config = dict(
    n_layer=9,
    d_model=640,
    n_head=10,
    n_kv_head=10,
    head_dim=64,
    d_mlp=1728,
    vocab_size=8192,
    activation='geglu',
    norm='rmsnorm',
    norm_place='pre',
    norm_eps=1e-05,
    positions='rope',
    rope_base=37400.0,
    rope_fraction=1.0,
    qk_norm=False,
    attn_scale=0.125,
    bias='qkv',
    tie_embeddings=True,
    parallel_block=False,
    init='normal',
    init_std_qkv=0.0143,
    init_std_o=0.0,
    init_std_up=0.0143,
    init_std_down=0.0,
    optimizer='muon_variant',
    lr=0.0123,
    beta1=0.93,
    weight_decay=0.0,
    lr_head=0.00409,
    grad_clip=2.0,
    warmup_steps=200,
    schedule='wsd',
    decay_fraction=0.606,
    decay_shape='linear',
    final_lr_fraction=0.05,
    batch_tokens=131072,
    seq_len=1024,
    doc_mask=True,
    train_tokens=902600000,
    steps=6887,
    dataset='wikipedia_en',
)
MLP neurons of a small language model. Each row is named by its layer, matrix (gate and up: input weights) and neuron, and shows model dimensions 112-303. Each number is 128 + 24 x the weight over its row's rms, rounded and kept within 0 to 255. Numbers have three digits each. A neuron's up and down rows have the sign that makes its largest values positive.
After each neuron's rows, "fires on" lists the tokens most often at its 100 highest values on Wikipedia text that the model never trained on.

L2.gate617:145121132128095165126120150142161099110096139128146132121094122146175132133123164128153144130136120173122114092166073127146115142146146113118127147127134149141150108107149163143118168136146108161142131118095108157099164132148122144125128134137125133147161122131098124191114080087137102116153168168125146123100112147078075137111169077132147104173055152096151110080152125122139114098126117136128165137152120128153157128110143104178155140114091088089129128118149125125138127137144159124081140140084103149114109102159130108150137147074132174106154119141132150140146108141105103126
L2.up617:155127135080140160117133146128132124089103122147118133155125088160155120089109149155175133127113076171134125110147123144127108069148134125108127159112093101116136111087100157141148121146124118106134125119105114087122119134129122114107131211127105111143142091117129115134087109103095141139154157141143135092123165131109133128113160120122124121108117178141142104097128134143089113082161120110148166137133086138163187116143116097176126170108118136157151122103138137149155093133133123120124142133133099145167160117162125105147129098069112142090134117106160173132096149115122134136
fires on: "\"", ".\"", " Label", "”", "PS"

L2.gate1647:098124188158134132122148117096147119140116142077091142095088119115163130138125150097133142140121116121130167105115115138131176131136103136137151133137132138107120148120160121113108102143132115099102115127111115134129161125122193110115145122136136144150143169096139106125157152134163137134118133153189096155193118136138123146120121106106138122134139131157129180134144160138111101145122143124134142115147156110121140072151089129127115154066166138150124149125123122136162153091146113138160084133138134089143136137145187117126128113094149142077154145106166113154111089161140146111
L2.up1647:160124148147150146137121119157134125108102106117145130141098120086147092099123110170134138109145110168127155127105133081137145135166154136154152079109114096100094156159117176152110095137155157154124125108126113158132172147115097155104120140154146153146148152117127141137121137113152142138132169137114136137147149186137142101147130119111127128113117099118127135159093128125088126131144140150118141124108094158090115142161167150150141135154140155128122126145140158140134140103160190126185084087088149094119161097136130147081116102132086155148096162074093138108113132142170149088
fires on: "9", "0"

L6.gate576:107134118107131143093131182147153156148150115149128132102135140167094156183155142142156107161162122092112106132134193083116113145117135095112171122083113095134090098110171103107116093153160076137112123093127138163164097176154129150112094144098089101110122071088152123158116099139169106105083126103162118139147126121111122144151136113105133098158149136158146132130107140128130186089138193141099130111115098113118122149166136102147137143105110130136147165099045177115153091116147109136099094152085108100163111104084123086142149116137139149161125137096121127098138099154110111155
L6.up576:153120127100116117077138159092131118157114100081174133150137085088127149132106183111107164159121140152146127143121171126139113101103090105146103132152143120141137093130118136137155161101151126101121104107129136083101142119127166164114161108154146125141109118139116161109095092130137076160122116084126117154157128122120122165141091095117136110134133098127096090123115131134141163168107088128131113122145103162103116106129110154143112111156095138120110133130133114159154117095077138125130115097101097136166143127127135120121138144128116108117129129121124145122089151140155151147
fires on: "ba", " Ba", "ta", "7"

L6.gate1613:150147123125099103130111104194146097130137134080159127128127162160147077109092101151119133143104074159137136108125172149107156158126120115139095099130139102096117146167121102112130149075140113140130161118120130128146130157113155144169097118162113161134119127143162116113139165126152076101122134147097140136107111149117162137124114114104127146139121104101099129183126133123129088128087098134159114150147144154140145113146144142169129150093126140114142080128099136139133128161113136156115127099105170128120140161139130146151149057123133094111135116156119131112139159151117122168
L6.up1613:106108101122129129113155122101144112148148100120126126162108106153148170177103097153138131068133128158095089130101110149153123171096105174079143169144115145134082168127130144173108120135137122137129129148119173101156174146093136135117131133114077142113162150110157138142077128073129133110115106134162088132132155138153134159155138131139147137118119139082109143123126110126111167122020159101125121123131144112132151101107151129106144173180148138152155089154137113127167127100125158144117115121109189147081121136102156135154128119153171093130119108088138128089141107118107109132
fires on: " /", " of", ";", ":", " |"

L6.gate229:135105149139117088140113133078114123120142122146102121153136104133140127098126118174111123133146143135137125118156108162093098117124103089135141118158148110146158110101083128108092162157119129090115135111139081131137142143140141116118142142134078119148039169148101165148119160067130123147123155116128118131144130154133150106147122139135134140106119085142100118101139158157135127167138106118097179124088136173125156090135132138105148118123091095151173152114136101124132119106086149100145102119090125125156115151103072133117108151120157164171129089118109136137147137141139113117
L6.up229:125095123115109119141152137129107134093111136155117116178175115097128106134107133085144078098086178165134102106125135129147140094106117132092119135151149096111115142102133139114133123137116113114117107146116143104191129141114112103136088154136077104106069128078107132126097105123125150148116166155137143135159120130182113117130141144115127136115088129120104119136127154115089114129167115099123156088127135180124116153123142109141135098151171133110122142104122143106131098119107120113124142084118135134120140135141116131146149136146143114118169128118141127137169120161093165082
fires on: "I", " I", " he", " they", " We"

L6.gate1060:114122142131154135155132125129163117098139166104149178117138142146116152149083090135136146149115110135080142124141139117125134112115093120079116103123109078125185122142130108102118136116129155159125128116153111114096138135135202136130171167130084136131139178073122134153098120125143125150112125127125108155149093111132188067138123151131130109126088132086129148133167090120156106136137119119128138108167133113145118122088124141144127161108127067154135078097105138119171131153111113115097107101120096141164112164133150098151131144168165116104107124134129102111127107090130090102
L6.up1060:141139074126133147165139094106169115129186155105104129136141094094121113166103179100132146131126128120127138148143144124104126163098122121115165144165124113131149089141154140174092131120124112124149123080121152143122094097158102129099119099104097155117150175153145102128095116086166145131139137143101125151173136144123116123139119147120149113154110174144145132156115124135115138116092084121126164149098159116117143113100136096090118108091152095144089066124143169129130096108098094124122168158121123112164107133079128094156134136089153172134168094148091145056144137095150119126
fires on: "|", " /", ":", "N", " •", " |"

L2.gate799:107111152172109107100138120090090135152117105129154152153144128157126122121156114112054108112093145132150093140178099154134102156160118132109116105129144149126119163139109154112144123119159135143116161125142090097092156169115185123099178117137123119118132114150134119179171125137118109090135106143092141096176133160152149128175154152138164131083148114116136128133115157092141132158117146130119119107141150119101100100119129168146126117134106140134163157142120131163144110137135068150148130153116153111080115106187131113162135154101121164202126139144142101139140146113107146163
L2.up799:138081118105123083133140135099123078155089104082115129098128113135122159060127110140148104132121161199122103147161104145170145083136163113095100121114126113118106141129108136119134105156132125155139158132130104134191145146114139062119124127103184107113141122111136136127140138148111135115189107140115142104179131127145181125122151166127125120073123119145145137116099141170142124154138141145122078156141113104104101126135073151094105137173118137139143165134102132170127047148153112131122123124101129094131083139154113143125069115111128151148117138094114112183117129130105143152
fires on: " |", ";"

L6.gate687:099154125100130113103108137161166089148101091145172117165139114173149138139103141109152154170132112169072139108159130095139135094108152102150165114161070115122123142074149121150143108153104124175160135108098119136117106163119119139141151128150131145157144121127106155131159112101115107174166097110089123171102166143117151133155121100166114116138152095150131139134114085090134150131116087138140131070087121116155145112134138140095149107111144137117117124097121136144114114118161116096150120116152121117117090153124124141102124094122080204113116086138127138117128102155116145079
L6.up687:129164142116135134123110080144138162127109102101102132172132107130133110140103144128143170160089088143109101112141160098153126112137090175142139143148116136115087147105135144095127144077137139124126127108105137110102118133119091128146150178142147128153089131084137145110144082108126085097130105127109141105114144147136121078090086111081129120136114122163075097164160123094161105139141086070097109081118140124153111125097127086089102109112166116171127091092126148131092137121100115121138110140127134162099107127091099142119066128141143157085127104121109104162131123105080100105
fires on: ",", "\",", "),"

L2.gate1370:134101096140123152110152069108112162121109102145095144181107154128136165082129160124098147145135143105122090099097136083116103124115174137149137155130151134131142083143118130109104138110107156133141141121148142158126131146124189126147115167112118119121118134130115168138112105105152121154170087108115110156153144125108126119126117129143124154085158108124131115155117114131129085120117139114097171093133121144154121113123140143105106100154096095122168147117121130134177108123127117127186125124102145139120101109120138152121068155089122135126112148111135094148124105116094121101
L2.up1370:126124124155137136078075092129145142148161152144105130111146102107143120130093118158116128162174118138089113137161097142126166118140114124161139123083129137151171143138148099141128106103101107117153088119104170104115135152153156097089103156110105121156120186141117102100099121111125135162144134108135133150126117144119102114124106146123130089124086146151149115098110137122095100080116098103101139149133168141061139112144127177115170107121068160098124136182105172150160185189164130149144134125145131157164135102127086111087102138127142111105122118144119122113126146082137089136
fires on: "B", " Bas", " Bor", " Bla", " Bun", "wood"

L2.gate312:111176160136102084134113098138141158117148105138125127125146114144113147110146113152112154132176156112159109131121122106090120146175138096116095073104130126094153099093104150120127114136106139106203119130095124116089126088153120145094137134105112087126139115132192148107116129099163121129152108099124161168124154141117127115166159096103151137060140110166122131150121184124121164108123085116113135153135134124139141141117136132114092083176091131131130121167131125110095119099129121130064120107093079101120109091148133100151124135083139138170109139122081120116103137118146158141
L2.up312:127139116153162147148142151139168109171129099108139133118143134138115134119149137152105155116140086133117153144122125141103142106123138160121153112134145196138164105100122117115109154092095131108130136154080095139121111096094113125130159111110113128131152121138166123111134147107165138134173137102114135108141121142105128134090103111143120123082138103126067128093119165078122142116142112147081143110115158124134118138137139115115179147140121127142138110185084131079129171130130118116087087112109132144124137101146145130127101130145147116141136195110134116111142153150139118139
fires on: " |"

L6.gate1489:176123141112105115106140109084144123111191140143131124106142154146130135135101159139158153153129113143090144115138117174086091143143129109125090132118101093113100184103170170098141140165094121105117136090146151126128115137122141137103106137150116105130111160150115174128080119141114095107100116134148180116104098151090140149144144143142068107153170127133108086149068141127124090171087072130151092181149154181147147097145102108158125126130127139132114115157126123130145169121120134153150130152152168162126093135119096123146127120122131148070084139165154093117157078135135165131
L6.up1489:114172139144133123133123117077132093088152138100126117110160116142130134142148124140154126119136113140138163151145121157139163157142156135084146140080102088131116109141123152118162139140089103124122113118136177135119083146136120136099128103102158110132153174114131180124081127135093112110118111092148143116137097154117135115106129158143132138133118108123118111188111176143176084104075082124084166125141119137150130119128148140125124123121121149177113132148122150133116145106126110155147136111154134084106094098104134112173126153116162144127061133136153154118135084128207127168
fires on: "9", "0", "1", "5"

L2.gate354:126133130119162116142093099074149100170156134162152110127114123119092142104091148147079141147129137142125073131124134171150122125119140160147157128110151132091184104142116138156088129099170100126130106161153117134159177135141108170154170122129154128144135116130134160132156103141116107121137095129145101158166148122109092156102141184121094120139124121087182114116112174122129140113104122098146108128098135150121119136081135141114105132158133145153093125121130134125152149082103156130109117106131145123130114137124096111124141125091150093110123061112148146110122124162075123087
L2.up354:123134110133123115141108106114136127153156135159140103117115101122086131087159158094093093136120141162119121143118134141130164117112124101126175146101153102141127099120097162132133142098151138098091101142120080138163140154101111141146129120136174140116135155207121130156147105104150171159163111155108112119151130121106134094114097152070131063113163135130136140086132152122145152106138129107147092112147124144152126134117131190143133116138125185115144160105148114099116127080110136136176124117116113103094131129145110114162146126089108064099134088108154135105105130122089119096
fires on: " Chi", " village", " My", " I", " my", "mi"

L2.gate486:097149091132124089112107100110146140164110137112136135108147136113106132139097115166148118102085107106144130124187128098117116130123092152146162148097112144149109157091157131132110126112133168115140120150117070151090109141113122172117149106106105127131140143131109159167148122154173105157132133117098131099133123150130081116112129120145111146122133131155125105119156120091156130114145160139105170147171108131110170116073115098120170107100132084137127159171135081157186157075098192119098126117115137102074127097110146117112151152134146141123138150119125082114176137153135154080
L2.up486:124145112106108096166123113144123129131126145052126118154137140105158122117151119120180114154102099107147102149164133124152115106117105128080104151124142104161157120154169146134150113143121157116158141131107095156160130128122109139075160129111100100114117115125140164158149070108161136129164131110106150092114134150162066096122101123131130095138155148143141131129118104045143149135174151139136145146129127100131078117118144116157104115127151106114134100148115101150157138086137143112100137123124082117101148122125130113125106136088167114120141141086102121064128099136132177112
fires on: "ur", "to", " title", "of", " Title", " titles"

L2.gate829:168134140103098157161134109148140134130133159117158145143126129106110147144103105144109151120134160142122127096112103118156135074113124122111144135160112090113129136129142123127121113124108080103115124145143135183102096132155063138132128129128135144124141104121131154159146157084119098129140131112120123125119124119179178113136145103077129116107151121126109125138128107152168132081149105115129110155098097136162128084114148132122117138115117111143111109114122142081131153115150158113154136123108111168114155131155126116108096107111092096160161131131138070162139157096122124137
L2.up829:172163132103130109132136109133169159128135142147156131106107107125144109142126146118124144140117157144176132109084091097142133080111143144091146087116126154114145115100129123138101113155084098122094150126131142111134116191115146148078146092125124156127136143159118143084109146091103101149182145097124123145138144099138115143162127107137155124083093138147142132153168151127145144182099129128132075131133175146089149153162125105108156111103163126118146131151131160126155126160155146120109145142140136132127159101109106128131134148096131168139120139132175168120111106119116090158
fires on: "in", "l", "or", "e", "co"

L2.gate982:174089119165123151107137108114120044125132103084142112135110146124125127150131143159134123116137127103176171100139130131085154124118155160152123096141137143102114106119139113100110109085125097138135170146120151147152084137131144154128114151140152149128106116155133098116122098108129122130166081107145128158182154111128149121124167116153098138123139135137153102124130136126086138072133143089100142102098086129160124132144126120121134116134159110162093122123111129121144099137127142143112112165153131127178083062147135135169082209138156126135136115110114139117123126118145194157
L2.up982:168114151166107139123120099114138114156125115120077095184128118138146113101118168107118189157167114169127126134133142131122149142130119146151120138120109161151128099170154140164133146164120080134128186151124135132129152120138087084149128141134130118134147127093111156106125156138111105150142108119138135137118118127136114135079158109124183147172102094114118091099140122094145113123160163160157122149133154172079138141141136083094170128146109100154082158069087122126101124124122077158096171123119085133177121124111109091128089160137100111124122149152149126109120125093153133150
fires on: " of", " in", " for", ",", " ("

L2.gate583:143165148138134112082114118102128109119147125099136131194123181127058136097092111128147142149136179137168123119164087128121125110193117118111114123128124143165149123139135142128137114163106109123161099168090079099129140130109121129134094150141162136102151098118146156168137086124096136137078143140121111140120122088103105139145134113143144154102128122135126146098140117126121167152148134127125154189145136136113140136172096110161104098127127179176108110126126131149141123100139127087153116106135121122144090115151153161123092175110107119108162153089140131164112107116137194125
L2.up583:134136121131147167126151088100071105127143150115108109136157147123140113092102122133134158115182133146135151091156131115138145117169089081126113104128133147175197066107134137146137108135077113156157093122073084155115129118110124124142143119143123161140136120106135131152142119144130130168161107105182120124123138149110177161148151145159133123106137142097116132092084120112108118146122114128138129120138154153113123108123097127170103060124125150142106143068114123110105119111113119146110099126131073120148131152139142122122108128105103140093097112112131144142118116121115148124
fires on: " in", "ed", " of", " to", " on", " support"

L6.gate637:113161173126112118130145113147132142166147133167087101138094129114133129179111132089142125134119104120130119101100141159117111119118100124194104112114093158159139153148174136128142155108134140123117127105108159137116161180105121137142120117099151136145109127127112140099143079086122123147135126114147121153131119085202076130139119128131099154143158145172147199119106149105111132135105129180146175135122119107098169111122112131157133104155158138158133172106134107183128129123156174146139116108138138128174150143121115156131152134102169142148156166156099108117138127093158144128
L6.up637:135110143131084141123120132108125108143132086118135137156103138137134159104105136096120112168126124096148133109127106177098136079128097097173137097117150129111139138140123128158123128122113114154119151111139145163125148186105116090127190122156128144137150151143088131150146166103124181115086123143148144093148090105113084087113133113133135153126149103140143176133140139115152130122129158151117095122140141099096169127160120098138125146111120117099117150119137162130131161078136122192147120077157154153145124124161116198151156101142120092156145131089131161091146165075100101095
fires on: "0", "9", "8", "4", "3", "7"

L2.gate880:153135126116131069147111104140098133126166130131095101094097127164131141113116105132135122094128072094138134139152098167150155134153142144139100127104109140132108131133109112118133131152171104188100129129127175117168123111157113118124150112135113138149133229125129165126133134114124139147088110118138089118106101115139118139145168145095159138183149134160151136103124133144084098124132094147148134163119145122149125109108090125104158151118082139161117128105103135164157131089079113149142126136117079146093176172132154165132157136148181150146122146143117112130111124117124131129
L2.up880:135128118126103096109153111093130160145082167125134109159098150143134117147160122130123134162146139128148175125145115157125157130135145113096109146122090105145098152151106067109132117132162127138139118079109113113113136113143156183140128132114171133131062106114148157149112138112152116143134095164126122095115128127156095139116087192131175098109138131113125114122176165149142129129154141119131118165173175108079131083070196121188152127106137137110092105103120136104127112134117102110107109107127138167094125134072135115108169125150149122142082098138164090127128151143123157157
fires on: "ing", "ed", "s", " from", " on", "ept"

L6.gate1625:161132153186086125129172083090145133142141086110105102120146170131113115099114146087113100141115102101167121080139107123098142128147109180106091110098070123106166114117108080115122144174102118156160117142126137131137143147100115154123115158128116138173107117147093114117144134124129092133108116122091107111146127151122147144140126138122126099153114150113123132189177091126127152146145150134138106142117132135146074096131078131138143129089101113130092128167119129170124151117108134123169136131143133150131109115130120117137180147118156123135121151108145135078107073135109136094
L6.up1625:138114141131138141127133093142103135094119142163104115097131137111088142151171108129151125167119132110045146130101072141089129120160127121137143130104092069095123155148082153149120105165137111159122091077104172171135148121093081134127163134130136155072123116113096102129146141112146133149168130131119166134105116116161104129122129113128145170105115129091100156170146147133156104115143096142116122123168160114108083118161087091147161092125096122102073123113117147116135114121114114099174137116106142148119128167089130158115165107093121117126102145079072125103102113136164113139
fires on: "0", "2", "5", "1", "9", "8"

L6.gate617:117138135115114138130127143152150161103113123181122097138117149149103099100141133142088133126131132117121155109125108075127126079121173191109101095155161086110099072101089120122163163152139142131146121144108130122139109144099134147156171139160115157131078127090086127123141111159161124107119142090119082132109121164143104138133151138143130139102113124091165147125124135149137127159111145120159163121124173094132125088139101109134152127134124098082170106088139132133097072121107164136167153103143124124133190110143119170114163149122174119136140119126131143170131125102094164118
L6.up617:125137145137121146134085128147147190130145180093141100130107139117118128096147144133115160110105129160097119155088114137127126130099126131123151099121186106161125115141107101118169107151136102121124140151086124171154089129143114106135134114125177129115132141106103140140139163109140154111133145083115073116123110155161135082138098131118094122160107125150113086154144156124097080140140136110129178085150140123139110111146170137124139156130119115093116174092129141127115138093103162136152124117149112118107147146104103137132171128154112076110111100104121125147127090126079131106
fires on: " I", "I"

L2.gate1276:163141148115165094127110122129086104099152149130098130140125133149087120129081085138124140115110136133157152102190094180131105134140127129138133125129119164152131105124149106126133132160118135146105183176145146100107148146119113144137110114154089111103125142106170122131101148161148168143114099134140112135087112159096116146131148155138177134067142140110126124119129156126146085171147142091111134141134135144119104131121133129101119081108113161160160113093117135123095123169088141152101103173149114160107166133126157120167092109108117107155137126139089113143143143161079091174
L2.up1276:130142136128123056122141111117097083153106117143111130120130128180119116141126125135125141127128110188155086106160164175113139127131148046146148119146138112128119109140170155123125168105135158136166140137138126137142154141149123129153136139143101112131148165171136109116163116129172163151151119195115118145150110126082141111112134121155148125116128114108083082101122154123175118151170127125122144186098136180091117119105137149145134082122109135162137094133139106094126098123109139105106135130166116119115191143150159108154110097155110123126138120115101094139116148133103133109
fires on: "ing", "ed", " help", " to", " helped"

L2.gate752:148114156133143082153109109127097139115102135140099104143139138102129114120146101162103101104107152128151126115123088103105116146098174112146125108090148117119081125147149131129094137132123064158114127178103143140161151130114139189120122107132111143121154139112126097101177145084131140116126106139136111112105138138153182105120104128111156130109153146129131136139145115159122140118126088140105148147118097127126129153091157126106121179130136137122105110157119145132128132125116164109169112126081160119108095109125142147183121150122188116160123164119110175104141176107137123163
L2.up752:097118108141137086122113145125115077140145102139096117126098141081156106188149110115124164104133119183115167131141143101114126109147143141164129149174135099121144105145178146148134144108136124137137119143140093127125138151109128133129122117146135117181135175107140118142130184123159151161116137157112123157153138101149138137128112156142158100156092124124120111056098149093129121142106094105152155158142162146096143133128159140120159130164140120127151160124093185074117117084155134106125148166122125137087095137137069145116089141158132112121140141121107176066116142107147095084
fires on: " of", " on", " for", " in"

L2.gate1582:080102118108150104124160125077102077129111085081142110134121132109152141189155138129139107131126137156111121153168134129135093159148135133163124117151147140115147133104136147149101108143090138140149128106172091094141109131151132163159095084126136115106097102145096114136141132147138154118112137135091115098152187126084108145089140150125140176133111139095130140132091099122106069151157124108101137132135145144111100148130160115142169125121204094099104184178117137125102125160132118105118139176159163121118133122139156141140133145141096146183119170136133132138153111158108143125
L2.up1582:142167104100155114125121117138153103118116154180159099118169147154131091076103099104163139126101140142134107141147115145143149103138112093118117161098166076161152104116119135141158148109148142103112149154095097116190122113122110131113101134108125133145132118127154131135088116142115149162174143110106157107148115192129105151116136144126103112103113131130140162111135150127133149133124121102125125138140141149185122107119126130119111111141117153108135120102115145134154091157095142081147134100143143152179117122111134151150143146152098101128114111147155109159087112119095126118
fires on: ",", "'", ";", "em", " |", "ch"

L6.gate861:070143120114131138149113112122118129126142121144111089094098112155152152126119121111148127123139084095137147152119137129125106104125147084134134093103135149143088137104115090108137116105126126114124162145088145176113137127121116170126148105136162098119135107092118163139139145128143134147140179145185143093132168133160099140150111146169150095135133170118137144118111162112131163122121175128155170122123144135143121148163135075122151095171115125103169117086102143093150166152128117126140140093171203145149120110137135103129130139154127151139137140137148111106103127122120112156
L6.up861:107116141122164093118093084124184120077165089103137138094111115145149127144115107179114118094148121142169124163111093114145117086153122069123142139104134099159137128081144092102127088105114129121156108169109169152123144135101134133146149147118098090160140105124080141148173099126116121109140187136118176140112141117134142164140117134139122117178137125160105162108135136090127117084125165139135136112105146132124149136132135111145134096093136117142132100112131144183132168115123155154141106133215159163111084168108132132106143126135125159175127095099120164088113126155139149146
fires on: " ex", "s", " Ex", " Louis", "ex", "up"

L2.gate895:173153114119147131135109134135150130122145165091143132141102162132167157146134186162107120112084140124195103171121148099133122106117133130118129108118133100106092142072141136127179098123157133127107117126101149211099157145152102162135102152153114134140147131148108111096148116157105093162158113075117132149100147117133169100101067147087123062142118101118117174150090155132158116103144151143125109122107148164108152114094154125116087090127159142140110135149140094133162115109151147144148125152145106141126081111134179120077138171116107107113155136126117078130113126144128091097
L2.up895:130078153148150136113113162112151161141163101159131135167133139191123159133101143125185151107110120134155140113156144138114089142141121122081126098116113120124155159147120158169142124131140149145151105126114144166117150159125130112106112125098129166143149093159116124115124138160149127114139129086116147149140121106160152053138082125109104101140189113165101144140089186130116126113133156149168109115111117146148106090111170101156127115092131143095090092126105119095137151131154136135146152108172186109123123134108122121146128130145111084142120088136144146140126114152113161136
fires on: "\n", ".\"", " Website", "."

L6.gate1193:087125091161100113147155145129099111147164115133134138143106091066184114143134136111093160118144134101122147161124132170146135184107126128102103122116130101122084108099146124144140105104136126169123142153128135139116066113137162123155103163107137136096123153117167170127134143120108102139138143122142084108115149143125089167115113077115136128116129076114137129101145101086088155104134131141093157123129097104121095143159114136119124102112094114115111103108128121105140079117115110100167138127078074141125132133161144138133182118132170151127137115121155120154144153134109138127
L6.up1193:110111162120102145162136122111113081127151100154138124125080083126171122079117097141157138104142193149120138140115134151176108162130100125117108121106161142106147137131129088092097132098144096145159174113093085168106127132143145112103126136117174123140155154108137130158119155164147094167170119146123108107141167151123126141108109134112100104121134105104103102114147155114123124153134068154114094173131110120149156157174129118127112167133106105144162152111138110145104106144131120144177125115112146112133124110108153156109170135086143110103124107102142159132136139127145126087
fires on: " El", " Los", "el", "conf", "f", "fe"

L6.gate1310:152120152138159127125126101121116101132172191163122127145137120134106117136089120131115178097153159168156108147138135146156097124102126091167135127101174142154115105118182168146089135117123197143124134160104122148122157135129135095169119118111115087143148121079118111178112152141114140110195115104130169162145146157095146166114125141115128135079137138137126145097128140108125133142120147153138123058119166154115153157092138148144149080157088115114153109098116150115143169156173172138131127191124139127150132143117152160129107152147089171132174138135126157113125170166156112164
L6.up1310:107149175162135138186135126145107090094150142152116128172151151145115117147139110134111143089121112127142114127125152113134132122124089112121090147152129132121095155118190123164076134130126130135087117136123088121136095133099178082104133176087123127147151120109125131145121162151112124126164119125120141121097136190107137118137123134185154134054127146095147137081116092145081112131132108147099103113144167104058157138107129161155135136162163104128104132088120124095118122124139142186144115124117134151150187137175139110108123135141086133125202128126122122109129117158090134131
fires on: " had", " was", " to", "ed", " did"

L6.gate1402:140125113139097125118150151112106072123148115145068186112098096144126106119121143154081143104108136148139116134131114140115120121134128141175162142165069125165095131125157165097156118142140087133145090126082195131135147088130167123111092141165128110139090099126098179152149119114128136153164126119125130145148115139107118120114145149161132138093114156159111139125116099121138128102180101165126143114137150129102109113161094136120138147168092140146091103131147137157091097127141136122143137108130101125117149135169137127151128138133137118137131120145139149153131157098172159104
L6.up1402:104159119110094145126106126116125109149086112143140127145091120138109134098100114100106124148100101124139117114132142127131151109094165127110150117151157106122134111076109129133123141110145151126163096104079135128144152114143148127153147105104186139116119130094117138190132131126118090122137157125119137088188133123137132095125153147140088102154106118144122150087068129139067175123132141145079166086093138100118143127175086131146177130115133159129132155100164165130112122136125192117133098105137114103128132137141125158121187146142098150147103107144132118090120185111155110121
fires on: "0", "8", "6", "9", "7", "4"

L2.gate1344:131169150110116120162094109159116102102159104121143147089108137125152112105128084121110144140150143154129143170133139156142140125131141150142133081125157122120144152152125082130126158119106121115120144116134098117108127103139085132116168154090105141079116128130146171114120181087162141150163090131141145083137153147131121136114139108064053132173096078103082154133132153160110140143146127144150097157116146133122123108133166155094151127156175152139116134122187125143106183104120086098114111121143103174099152130149117134163113147131113141145131118169129154127146111125130117128
L2.up1344:151149138124142122128119085114141083101107133091136114121120163109129081107141140126149132147144135143152094131127120141117104110095140139140148120157174160109112103115144161150166110142098147110164090146132137135128075134106148141153140117141128118132065166104175151138146121110146130138150112176093135146162146178115138115113137092161095129126113143169070128167164131096100145140132123162117166139126070150078148118137137115086150147154137133090133126140082153113160127133141124153129156104113114117154149129128124114165127142133136083125117122107125132162152118099095182147
fires on: " |", "lor", "my", "sha", ";", " my"

L6.gate1707:108140149081138134161142104140109145133174112132126134144152132087098165114168153194088198146179105136115131112128132144093127105167152145168177078103137145127110128132115134121159095160133133111096143083107129101132128071149153107151188110130149120185138153105136127122136209116143124157106183142122107158115173129146140110177124114140139109120130149168117123158170155100121106143181141122132106145122145145159155109132126115164142125134136163158146131154106135131095112107113140122099133126142140116104138096152097132123115168067105127072109183152103129128137162172151154141
L6.up1707:126100183106109095136161093113131125164115127138121118137116144123117149083141146112137117088143056131093143161115146159108172155107104119134112104089147126134144088147119148130106174127144131138131162115158121129143146145125113115132124135093096115129158139171172125163099167160132158173153153122155174128124131124156149139147125109151130139138146130150104108114123135095141074152136136112147097112111159149125153107103214134118139088112119123127121108119133114111076120125141156102143134169116126145132117086136125153146100101110105077159119134104109166101107122111151158130
fires on: " |", " ", ":", " after"

L2.gate797:141154131090108117154110073119124120141120138111122130134141111120129119152125110118074129112108107161107092121105135137131099143170156162164093101068112126104119118097144120090148135109142106144151121094094099138146119101137107123092107145095119097126132138074115179144132131081153091088088130118146147155120128085132124157136143137084119151128135095164127112110111138114132138108163118137126116087094101140203154121162152139105128180153087062115149121159087139123114088100149136089127122146116128111179116136109103113125120133092144126102141103156161118105128113157117105103
L2.up797:125146131087161128127140145128096165149122070132121114149147127129167110135131136102103189109096139175120107114115115112136089088152133148107145128122170082138071125148123154128131144118118123130137146134135105131124148155145138122108110173082133106105170107121138134133137123154125126108130125112167166111091125105127113135165120113101116133142137119150126100085119151116116113145102096132120099108146106177153115091150152114098129147166172127135174130114109144154133097132098131100104111136134150139159104105140098119142129133125127120121115123161146140155152128120115153134
fires on: ",", "\",", "\"", "o"

L2.gate273:095139103163154120188143162131144144135104140142146157147139090129119189119121125143144137115122134120122082122084106103120107111133189104156110155115102154139169131117146091114103116113140117134114133147155126160138157134129137104104108147129156152103140149150151148150134102138126115154158192089127110155117122117112124173122126148149120157130122134141102177109102119124173128133172103135128116138130144135111143154160131160150086166110120112155166127179118142132145151122123101140115112120138108141125116115117153130156099105092109115171128153099120099160113133137102130101
L2.up273:149160135095105133127114132146094164137148119128119146103166143139091159094127107136143143117119150170148107147175162105127118170131108117136109119189128131130165161123121108120149135110115125154107131160130137103150121147132139163160147149129163144178151126143183147121085106143107103123108135133096110117153150143150117132152107142136069162173133126113122179103154122128166099148118123123112180136129126126120148131180105124115144135123109090077148129111153114179146115108112114131158105131125116106133113168158120155113103130143156175134090136138130098098136147131125139094
fires on: "s", "a", "od", "is"